Part of a small language model's weights: vocabulary 2048.
MLP neurons of a small language model. Each row is named by its layer, matrix (up: input weights) and neuron, and shows model dimensions 0-127. Each number is 500 + 40 x the weight over its row's rms, rounded and kept within 0 to 999. Numbers have three digits each.
Before each neuron's rows, "fires on" lists the tokens most often at its 100 highest values on Wikipedia text that the model never trained on; "fires after" lists the tokens most often just before its 100 highest values on Wikipedia text that the model never trained on.

fires on: "s", "v", ".", "w", "g", "y"
fires after: " v", "r", " l", "s", "il", "z"
L5.up313:497463526466589501536509525437484583506524422462466542566495564489429487603528494501583522467477452472463490518584517522506478557490567530530427467427515481458443474565469484465554536509532484574601435469479503512497567552521459534512519548568571524529519486551558427501525498535502590474537487480489433534524514415480494507462508529479497532486522494488517517493524521500553515514536

fires on: "el", "-", "S", "st", " del", " Des"
fires after: " E", "\n", " D", "D", " R", ")\n"
L11.up351:541464491483507476454466486579463493532491494520505488525570474517485471525512481516471524526516527551498587441515588499565513576523500520488555508486543457507508515489493580510485416486558537528480488532529580485525478440495536486516485500461564501524541508464525542524471521571489487499484465391483470519463489466476489554518561514525490466529412583506512471539479529462593511536579

fires on: "1", "8", "9", "2"
fires after: "0", "9", "1"
L5.up369:554442477459454504486457500463504536521450491442497531506454498476526504566524562487460513517485480559457496525502571478563461573534477562623500492521519522456480529537477503491379414475481550473561518498500435457473486452468512464502532456582463540505603503546557434549480567467508529521478568457400524537458408481474480485471479510390497530475461481513533504526503453523493512538526

fires on: "est", "el", "order", "er", "es", "e"
fires after: " D", " b", "D", " d", "R", " R"
L3.up150:574504427509556509494501500590489434519493422553522471498541536546473492534488457487445516483492535556500522519492482527582462515551493464568512464523525509427524497465479505494527456499563491527487490486500478445504467460496423570470481466606466591471539554483583487547499510460553461494478440444541559446441511474498527503502432556520502496522524573489507437479439528544482472559501

fires on: "an", "ou", "v", "b", "ract", "mer"
fires after: " com", " P", " s", " p", "c", " en"
L10.up178:458557468474514503481486492510567525527534388440544549486426520517473453551487540446527512439468514460516491561492523509505522534518520475531507460553490466506554404468480476486518403505503491539503471480513474562466433469507485465581530482473469534428487499533490497468471561471448460464443599523516500499476489503532467515424497487477490431459501518502500443475498566498572531522528

fires on: "at", "ar", "he", "oll", "ross", "ra"
fires after: " c", " h", " C", "C", "c"
L6.up331:520510500539568524503525515543503508480496510489527582464445518481501555467521524443522499522424496542459535498498509486514549462534521449470498468457474539478435517500525512456485481556494406586473521469491512445498512483484500518528544431481397477461490517543529517515480492539538549467538507425462533550539401523471490490466515624476542547452510481466526549521458472439516480474511

fires on: "-", "0", "9", "5", "6", "2"
fires after: "1", "9", "2", "8", "7"
L11.up153:481452497538531558526483460506507488462522470424476525534525525517534461472509471473461478476469510453507526426478521525525503574465517504464492433459462537430453430473495472459503497525474479508436534564568469512526556533557508481414557401475533567467482518459504410494570496534552560485455505477521460484452494547496533513510513522523502494495364437470490455537458511497472514536460

fires on: "al", "ot", "ring", "l", "or"
fires after: " B", " b", "B", "b", " sp", " Sp"
L5.up211:492477602496551539489505462501433441566502492486452537537447494408442454502471506535506473416574465517467507487482503489521475519431533488543571485476548457486519468552462525542478474453606495518497417498538470545554568503521492474454473486532538485548549489494573541547542532509515493505485511459469492547490513453435510528507389613489506501487517520558543497527500466477498518465487

fires on: "ar", "m", "k", "im", "l"
fires after: "A", "h", " A", "C", " Ar", " b"
L3.up278:503466473523522494497517481594511505448544545466475425405456473501441502536496519441498502476469485541500508500509528500429522468435571483467542497577544551453473433520471475500412511451480571516468491429540471470521569451546499531464549470522486533509471494494537547451545486515542463485519474509499533525493504514503500572476461730530522556445528585527510563519498522541531452518519

fires on: " |", ";"
fires after: "0", "1", "2", "7", ")"
L3.up17:503535501486483464463509541513504476532549433444518500539472501493439571456459550443498498549514508429526575529540514425475536506461532484548532441515590513451447468524468499524559466564514516530509497430573505470441489501481498465487535494472584493542455503541516491582562485572548557426593551508530459531535540493404497555472497516525518497556461466452517445603480534568510512486501

fires on: "ad", "o", "b", "p", "pl"
fires after: "qu", " Em", "u", " em", "ot"
L6.up248:526462540418562512469479488490504479557590454523472504517431545507507430530539489402547498546475486429499549524534476458479505514526527518469536490489494475437457526518508489406526480519448547542488419481538522478500462495486514460533548434493511459430429419551519511466478466537501517404480504488461503506447443548538487395506468509501548457446477562485516479444461523496494546489509

fires on: "re", "om", "or", "ra", "ran", "if"
fires after: " T", "em", " t", " m", "T", " s"
L3.up227:464568522482496570513482561522441560515500425495549576516456475490484519486525539498515455483490579466541585577594534505466519472490482539449585482505531523470489525489503517456543494470504536535565409517610473539477420495514480478477528493514513475453545481557456496477534613537502514449506466550551541524513455524469460493450443540454570475511468503507514474518489508491473483530514

fires on: "ar", "est", "ell", "our", "ier", "ince"
fires after: "b", " B", " b", "w", "B", "m"
L3.up159:531503611443536431510516505513511442509564484533494511468520511481505463533465499463455476537500496506500576494460520470504468501450571470527514506465484527445507480507479531432438478506588507462423507477540544501470545555523511539438549508507487546563491474470505509506469515507474501499532485457487457517460413407545514564475525558466506511511543497509552500518492543526532507465594

fires on: "9", "8", "1", "5"
fires after: "1", " ", "8"
L12.up77:420480539442584425519411469410537498503487551464529501506461417392526445550519517443508489548545489492431515467531542496572491540451516527547492455526464470470502483554499504500461531493519541534508514505546521514476500483491486478542495476547543564421551498465516546514451531481451556479484515483511454491532493441534501513458480518472480516420514476501473514528488512526451585504499

fires on: "st", "el", "z", " life", "u"
fires after: " A", " C", " M", "ly", " E", " R"
L9.up54:551454491525521491413513483571583471529565500507464487572513476520510538519524502516531513471537464554458493501511541483467450533591483598533530516429510454455493484458483542447472476489490435574526505497519520511504559528446511538517535437520460508521506483524622538545474509565552492495505498453490508510509437516550442521530531572547502465557470543475411537468472476467586530568543

fires on: "at", "ow", "d", "red", " New"
fires after: " C", " c", " Ad", " H", " Gre", " h"
L6.up412:535498421519567472440485541494544490542503540491464519430421494463438521506437488410467431518480479511497529495468489502540570511548507501500498446447586499465512473529481478494448422562475483520543556482567488502448465454543526518516499486572454496448508558469535484509504515447471513476594515398530503480498526483494471462508537600469562512490450473494547502468434541503500453554519

fires on: "s", "1", "9", "2", "0", "3"
fires after: " ", "eb", "–", "9", " him", "0"
L11.up269:533436529491495530483462509528440516500508409462528568523463484525494502506506546510474513533560473483457551505538577499497487513519537436558492534468515558490478517496529478454405471509469534585472587522513491532514439524508492505468553539552434496541521494555599476545577471441525493462477529466464500522474497483519575523472549546524495515521453458515513483478449571528505470536528

fires on: "en", "er", "ron", "il", "C", "ter"
fires after: " B", " b", "b", "B", "ack", "t"
L6.up90:538576593481434478499503495535420486483430500582526499515457455491459511517530508432466510467515478592416496468457528443500527475461512519511486459504530523430493489529481512487467414498493488442445460465508538509526482456510476524450493554458489534527507522502503506544497489516469514530437571492496566494514516445424478544466445586480501572551490512538478509500441471528540609472483

fires on: "5", "3", "0", "g", "9", "8"
fires after: ".", " al", " bel"
L5.up52:517433504516482487475479532446515540513525377465527508443533386460461536458484477536484484434451376506496495525550495464526498558562461549478516457542518461457527403488439552513515511497557491495472497530551520463498495478538445513508558552518536514447518514562576453484518526459531503457450560513501484459491519491535504519504480538473521469489502453502546484479477504497514451509478

fires on: "th", "h", "st", "rd", "nd"
fires after: "0", "9", "7", "5", "1", "3"
L11.up309:523530467518511527448481520474559555488503477523478466498526500547456510593471524450539486485453470559475487517505567448521415588525416523533543554508486512461471535520505467506463499474507497501409437551542507438458480519488488479513544456548465569454455461535555534564535534474476543407520547444474446484473567537524433524461419537508467517492510521531498492477469474526533546500487

fires on: "el", "ul", "ro", "es", "er", "et"
fires after: " D", " B", "D", " b", "B", "nd"
L5.up301:508527529477507463422570479514493459477454464520508582512544495487493465554555462553475529508514509474468545544464509452555468523511551517453504451497556508463468542516519497515481470490522536501462425515515497410476506477518438498506450456551474613573463552494541505525473542497523499525490441434436560480529487479493441552399464615551502504552529525463508498487485538507548542526522

fires on: "-", "=", " -"
fires after: "0", "2", "1", "4", "9", "5"
L3.up210:459507481491463548490505492559570507545514514501487502538470500478524501465496498514509490541437542472534490534504528460563460512483541566529465426418491455476491533461510477470489451520496399508430555507511502495482468426488456477446577516490515530498505531540543453541539472467511539363488490520495518544409513510507491458387499518442546457515377561442479516501502529533442493505526

fires on: "en", "re", "omen", "av", "ince", "oman"
fires after: " W", " w", "w", "he", " Pr", " Wh"
L6.up16:454483552439453510470592527476414472558489484525437468549467521486458454498434519493519527565537447506453606517479491482520490503500477492559469401418532497465511516529502492507544503438512511541500484498541508473464485537516505551523567447545492555478551443523493514533503547510540470520620502497565530507469424513527508469472456488476516521481510465439573492445411478522432553527513

fires on: "–", " "
fires after: " |", "6", "7", "5", "4"
L10.up254:533509440474453540501444470484514507504512457526563572447467535527458445509474547481509500486460533513469512561518503581534455580495522538593567434488525521469506504596509537508525452553515549500411479473513499505441513540559468473538578492497464463479466500480569421472528510556508547413483567491557485544440498504473537435507487514515493488540476550421499503466463463556544574475468

fires on: " in", " In", "s", " sub", "ff", "ar"
fires after: " v", ".", " and", " was", " a", " V"
L7.up196:486500516487506497494462459447515518552517411472537563481459523488496509547572573465567456601505457453530577538600474471482499584495500521480488448476511533491517489482457482452504497487514533521487476574510508556507465505462504491498545516465490522509535562534599498496479538506526488484532478455472461526520527414528490519460457570560505543476500551502509538523512532512541465577565

fires on: "s", "v", "ers", ".", " of", "r"
fires after: " v", " Re", "r", "er", " re", "c"
L6.up211:479546448492475471508498499558470527569447415482507558528468464483491519552537532528521474428511470439435479546560535455521536580518533516581526460488483451499517520509474517460540490531547488596488507460524580446479469520506525578542530518554485463457541514503582471532482498542585476520550501430417511547523462441495507561529528515485505454460534499502552505465424576542522537543575

fires on: "m", "od", "y", "ast", "om", "ame"
fires after: " m", " M", "um", "m", "M", "em"
L3.up445:453520478480515487457597522509408430571537464491526522525437500476468439497518535423461451500504527458514499513471478494536554494510484573493522511504532500486549502493511523460468491427532500495542481518559499512475407480534435582426493518530477496534489471569451465488501558509471489463566491557436494499514448500546385495486524518506519609459449534520490483460470560384488514495499

fires on: "7", "1", "0", "2", "9", "6"
fires after: "9", "0"
L11.up322:562529462481491543530405543523511481528524470460509572520489491488500475570486509472462518530520487510497523553537534468543496519523567522595438458527551497474453448531435467510440456484480477494498468556535425567511514484451558477573501465539433506480546561520564479540482559481492560524503489479522503458516480491477446538491491505445522493418486489573487548554572539517546506478527

fires on: "–", "-", " Play", " "
fires after: "6", " |", "2", "1", "3", "0"
L10.up277:459490508538468428467459437481506477513559533458595593486440535479490390546522495449498449503436538490415479528495476520572520569491510553545486441480476598462548450469487551511458452593594498533528496512523506499544543572459436591506466480563478486494448534509587546430527464576493505518517510453506488556458505482513523516491496479477531479515461526460504513527472538451542488529497

fires on: "4", "2", " of", "F", "8", "6"
fires after: "1", "4", "5", " ", "ase", " M"
L11.up376:479467458451493581543429489545514503530509468512507520534473492431493483502433481512528585586520487544571568545519494519522560511553527484594492513522464457507506506494469484440545499507606441605420487497500510486424502512474517519511519546493528499552489508562558456459539492521462509401517503417529581515469532474468509534515515482490468506478433461561459523527469480475491507575521

fires on: "ad", "ong", "an", "ult", "and", "ast"
fires after: " M", " m", " am", "M", " comp", " k"
L3.up273:509395481515592462474530493454491451556504492461417514503459466478496431520524503449489500551531483484541537540548440515470501495504502434520501444513526508452511496468518535525474489541506504513526469536547568507494572436510459523556523418489506459542471465500451444491586518559457472505495505518481569499476465497572472472447469500501527582518504479545468499476508492402466415525510

fires on: ",", " H", "H", " S", "S", " Res"
fires after: "==", "-", "s", ".", "es", "ities"
L12.up155:519525501498470553426518475481504527473506446490510500442470524481422539442526479462500516462520482450453492531522482466524453488570459518487524535475485462500503510516476449517496474503556523549466470452475492496486487467496485478436431486507440485539556450523561432482532540444494550490586548559525474489474397507481518451522451506477504555512484532546447457440516498502544483626576

fires on: "4", "6", "8", "7", "1", "5"
fires after: "1", "0", "2", "3", "9", "7"
L7.up442:497535539465543554459452476481505488523447471463475554423482489510524513470485545468528516494431463497463543483566487444599474524498424487577569471474525539466494470485493486514489525505567468471488512439507484466472573477495486465501537495481451528404459499537544531552492502478527499470540541424391547543477484502503482454479503584415498584508480486496499573466488500434495545442508

fires on: "8", "7", "9", "6", "4", "5"
fires after: "1", "2", "7", "3"
L6.up78:550477533458503503489501541575460524481493443441470565542470515456500538529525554483532477578493548502509550496469461564508565476477466487462499488485500501455464481521505498483503429491513537506473517480473524567464434479468494445540504481493512551519492524568581479567491496504454547450495516473478552518474469452550497428501473486546530515413497568572526460517542513486450529501507

fires on: "th", "0", "nd", " early", "8", "m"
fires after: "8", "0", "9", "7", " An", "5"
L6.up402:452467497461496498467446493474472519533481497495510546560492427480495509509462542478477488542531506569472517429548544472547402548496463561501529498502543522490481499495461565445471508493506517526482407542522481506444478442484457420556537431496504524402475441544497546515539546501444566471487604481523489506450479519519436475395449568505520518478505506463438530455421481517499584490483

fires on: "ri", "ric", "ro", "3", "ie", "4"
fires after: "9", " p", " w", " W", " P"
L6.up145:518439531455547446462471461482438450559519448514505477533443518491515445498476446491453491483532444510447532523459441555515543550463533473574513414503497495447505472529466546502480474445592526549476486433507506490495456536510529483522500371547447502432544511491498536528532550483475491492456453464394515456557441544474468483472494519450491499470498500477559512541454481432466515440550

fires on: "1", "9", "8", "7", " ", "0"
fires after: "0", "–", "9", "1", " ", "|"
L7.up415:472463564490479511510461504463420547488503455461518487546485469467475490490488502513450534515537478492524493503505586538471492509466509481504521522471487508461475496530497502521459490473460544594484551581554513478460561523493404523530563482546529465461492524445528518480467496472474485461517553369476443510487433439498429489455502554516471494529559484523468538532468490565495456557574

fires on: "re", "en", "ir", "o", "ring"
fires after: " b", " B", " g", " t", "re", "he"
L7.up434:571487581442386523510480553474494491488512494504511537470528519501479513526460517489427481512542460513485533581486487478517468518482533495525476404463492450437511480521457522475539458511531540493444493485524498492474450513478481539456489453486477465534515445446482517564472441458568508483545526442523545523478473435530460497453428558539526516515495529549432480520479461463522537518535

fires on: "5", "8", "6", "9", "7", "4"
fires after: " ", " p", "-", " ("
L6.up218:553474520387496531463460558533479525554486455428457513480457556468527524528507537548508510513480488437509535550493453558509566508538473468523407513466536485513408407479470513498530499467508501499460537457505449554501482480497470543501488432561378538568492497510560413467415459520451487459550512499482544476442486513542497512476527547491501507468466461489489516434464479492409531514563

fires on: "7", "0", "6", "4", "5", "8"
fires after: "7", "9", "0", "8", "1", "2"
L12.up330:512460464538515512538418506524575549453500478495462571445489570430468482522502557496478482489480474461472465487522463468519518526514466551529464531473521475529430430517464464498416483468464459521497474515538458530505465434517489512512559447527495535396505570505539532575462540414451577508496495468476489460504519468551503508488428571414514493452558557475487507416461522542495559530482

fires on: ".", "0", "′", "9", "1", " |"
fires after: "2", "1", "9", "7", "6", " "
L5.up117:472523564544440482515501539507499531492512479450491508503412522522492549500477517515548485554562534508504545482572519433521452498498440537455467489439548481422401510474457452564468495521523552515497441460501576491469482497547510499504491438466500530519393561543539543533459587493560473522603516484481518549475478539500528486501432527547517499511514509452407522478492484443455531491502

fires on: "ide", "====", "ent", "ist", "te"
fires after: " w", "w", " W", "ro", ".\n\n"
L3.up40:533529576377588475512520457472452485511499508453590564532506533527498484482495557435488519471506440502491566449541578396551525527524512526459522462432461548428534510518449544435483494486476506494472431545467517506471520535490455526491603531456517528464519461502523421474539520519483480469464502427513452440483418528583485548456513505512566566438458467496515512484492524532462497521508

fires on: "0", "1", "3", "9", "8"
fires after: "2", "0", "9", " ", "-"
L13.up287:448474485435475528488517523484510532525495474478504512553457447550458538558524482539475456545557475500469464549509522482521517501511518479546496499559537484468357535488473511492433422519483461565441548530469423408477504474503524499402527452472532573509499491552536514550580525500476497487470483473520437531458500524495530473479446539478469482509413488486484498469492502483504509471494

fires on: "re", "ur", "ran", "ir", "uc", "ish"
fires after: " B", "b", " b", "r", " st", "B"
L6.up390:513515547450466540521477526501502517469541387530554461508493543518492482559419568525444540544545477534524517465521497438511550474442529448509546548514489479433552407498492516502465505488557493508470442505509483479510510502522467517415546535540502444510581534570473461477470488480461501489512523445477529559543441481552574526445464605493493554528551481495474443550535472501456516524551

fires on: "9", "k", "0", " (", "8", "ac"
fires after: "1", "er", "2", "ur", "al"
L7.up163:515489515498556485537436486467543436475509447444540500450412530489443520518460545483476458509501474416454526467489473479552451484543498477524553396498495463466481540568436545490517506483517456523552499492518537536483507531530511464468509497451512582480473463515466516534460462485534511396443537508453479545426478431539549562523434540502456491466605446499508509506472433538452570533486

fires on: "se", "h", "e", "r", "ent", "en"
fires after: " w", " W", "w", "W", "us", "es"
L3.up405:465538481451485473470520531435486515525507468466539471582498537429495480563476458444488497465495481538508539495499527435513528535457471555550492421480504563396485549495475529449531492468532561483468505513478480551479477487478464522504543478517516546462460503445524499480463566457480510407529509495510512430543437516479498513485514535500525493496456491460535418476465464509410483519581

fires on: "ic", "ik", "'s", "iz", "as", "az"
fires after: " N", " M", " B", " m", "omen", " commun"
L6.up22:541500505445492424508518505473457533548497455478475555481455565526463460515467543515501514492486499497474561510430504499512520501509530511529528444518554485466511441501431482451401516474486502550514494475567580473505542457521527524450499494519500480435451460472472494511487559512498474466546552428434596455541427479564495566474501513494512432495542516561495581428461492522496465546494

fires on: "amp", "and", "ab", "th", "z", "idd"
fires after: " A", " C", " F", " ex", " M", "ern"
L9.up296:495503505546507512499459533480429494610494468469498511396455460476427465502471469496469512520494499484537555511487453527519504528476511497494525414484511507473506463455466542463498482561436458579472517504535541514504503402533456551509474429523448531545545508492514484443447514480472470458457551431494435432463468570469489511481467562458526492490499568488467500516526524523494455507451

fires on: "2", "9", "0", "5", "8", "1"
fires after: "1", " ", "2", "\n"
L11.up271:447578526469552455528483506500548502515503498488490558470518442435470469478410559566523527553531454468519600508487447470524474513528468441586513507565460476455471462569491469485491444466542494550502487476500521470546490540560514489518514492506484601520581520540517487503416461501441529498478512446449505536446492506553461512464457521499523531450483498473575542510462486487483513572509

fires on: "ire", " is", "us", "ics", "ch"
fires after: "mp", ")", " H", " F", " ar", " f"
L3.up235:444502528421492485524474488490518473587506468481469473506499525481546448544497522515556477488405411503450570449473542441453480514488513540506521511507487458447475447448440508539440539452472495510447478517565507517531478515463470462550514499554469518499478422486587467515555513526546478477529492471416504546482429591485437548433527598451533457479430424509554433528558517520532529466539

fires on: "it", "i", "mer", "e", "p", "b"
fires after: " com", " app", "om", " p", "at", "il"
L9.up60:569529442492463512505454458507491503507535482505498458508474480501438498500557480473470540523499474438522434533490525556562490501511521538499485493527473551490555493501485467478493444510527482596544466460509516522440502440521449555510482512566456497484469462532501420458479526533463481515494540508512441544477469542615484529482436458425506482491511538479462423447432511455522507516556

fires on: "."
fires after: "0", "3", "9", "2", "5", "8"
L11.up128:492444489519528517476504480503500471515485535521567545538529569477513452488478503496584422510418528536522501533515498431469474513511438589504502461487461499454542596494492577483523462503515423472506507525580468473537468479606483564523509447476510497476398489560584486542572539490562527477487475470527470468461522457525445456427485531419456509560452512482424544523532553430486505541474

fires on: "m", "ar", "{", "ic", "ab", " '"
fires after: "c", "C", " C", " Ar", " Ch", "A"
L3.up431:565468448483554534515480447543555545520553557460506469472414528477520466487491521472536467460442486558462549561494539496465495504532528517496485464516470523446486479531529490438492469528504521513561450451543507517479499518581515462576501480492470579504469422414540486430457568530555524486503533437411532508497538554459465531498517629499511506492504477478503527487467508554564518517588

fires on: " May", "–", "th", " March", " September", " m"
fires after: "0", "9", "5", "1", "7"
L6.up177:497499478434460486545450418497490483500490460495510501494459513493485492510536549409471468514417471510476502479477584532526415517530482553509495464445479538441492475453501512515474519485583601505482452503521502465564529498510479506552548406467462527487570490470510540530532563533504472503487555489464523530445496466520465473450471519427494517515457566533473497540532435440471526513456

fires on: "ron", "an", "w", "i", "ound", "ition"
fires after: "ad", "ra", "r", "d", "y", "en"
L6.up221:544486470502475412444513503487464487513485507513494506560476513515439436563441531487475439519453531524422486462475449510527545548447500533510494439441470551432473458481501565461528499531512542576502501459606569502439457525495512542455485543500529465435465485491487482461489471510503460471507484460441534542506482443576459440511493543494530552485435553511473421563473550441498547567537

fires on: "e", "en", "u", "r", "or", "ate"
fires after: " B", " W", " ev", "L", "B", "b"
L3.up277:534542549406533491449437480477451497587528438508547468464491480478491540508478494430496442518541435507482508498533481449479526493437503585541509492430527529449506509580467472471520498455578479518509561489524506548393514464538456497510530448476448590569538517469588540524441519476497496424530554478532482504547431474497459510491448516473519553506519495515562458449492472518500512471543

fires on: "us", "ik", "idd", "ug", "u", "oh"
fires after: " M", " E", " m", " un", " R", " N"
L6.up51:491511519495473490458544558398495565510484378485523444452480547447440549538516518478446516520482434515498515476476531462508519468509426490496561475480584435490526449487473502479480461513517488584530466520574600483518512450469580497511550492489519524474504448504562488482447544463503446465587512463489522515401517546571482532460562527492477517528465502458497564532375537496522504533545

fires on: "8", "0", "7", "9", "5", "4"
fires after: "3", "9", "7", "0"
L10.up386:553529491484450510524484458430549461544480415526489470537398488468465495558552464545527544506452397480421459535571490510509562484550422525503479511529558480430504447523508457492449474552520555487398561516511433501463518426509444518487554516491541478504462495503524509514507470474445559465471541523518519508476489469538475475483508566538488513440472522522555403460578468544527481551452

fires on: "est", "ard", "k", "ull", "ire", "ale"
fires after: " f", " F", " H", " Ar", " m"
L3.up367:485555496424487513476534502492410462610507444491473544529526456506482474570537513508509435509497509435393509431492491475469478501484516447537528531540580404456512434480487501560444485532475491560495545513585456564551530491537445424530486513550512538547479487556538543496475499508491462468562511484450472541499510471539480465480553552565444562511516500498484510479508512434564494535508

fires on: "od", "ap", "ik", "ay", "ey", "aus"
fires after: " M", " N", " B", " R", "m"
L6.up445:472510525549494453496568513483393434576522457430496513497482509456470555540466481538464511479495468512526500517516522525545593476510513523529544475476534571465471456538515528485399479427470562546556467468566576483515510456473511489475544430573433499490488482577545551480491462561494465479532514484452537503466449518526503534523544515533498576531488484583447513437415512433481497536572

fires on: "0", "1", "6", "5", "9", "T"
fires after: "0", " (", "1", "9", "8", "2"
L13.up409:484530458469476495504460460514517557537525465494506531547475478508522461484551487505505515441457427497503504496534458514502519517558521513544477468427480534483490446519507481539422426496546417517495537581515457460454564491531533468469510505562490550454447470512577474522483528476456556514494487554419507470557464531533461455432491534398569461541456572575436506526475526499597487554502

fires on: "0", "9", "5", "1", "3"
fires after: "0", "1", "2", " ", "5", "."
L12.up372:519558551401464442390490547532503532466530435482540566561496516484501534527502529485501488537518507564436519523552531441515544544511395526542549511543509468446446478540476421481438473479447505484493522468524551482514449417560469499521504507514518553533493561625593473462521545456518510539521525516507523495436484445518506514505444504440488509470487468500504512498457526480462513506479

fires on: "re", "ys", "he", "le", "o"
fires after: " B", " b", " t", " ph", " C", " T"
L6.up227:539480573505548505476499546490471446525528511468443563471490425441502484507470534569472499480450462564463497512490488495495487570451565495561462518499555476471483509502509493506518449462533520593470520482512529495519516552493402477485500494475428520542458475503521493516501500546585498452520525435435533501474431429494404495496461592457511478547557501501538501554506536490511480463567

fires on: "ind", "ay", "ag", "ent"
fires after: " w", " b", " W", "w", " Sw", " B"
L5.up392:492558547428464418513595470490461485572528471486520487545524536485476519519426560493484505448549473534495581495493552496467493528457515526556463490486577490440538475490497530480480524462543486559558425509557517446429582520467421552470605486568484524526464555527485502506465466553495524482557539463495491494524495440495538525417547547522514530497517478529551472452473503519485543511504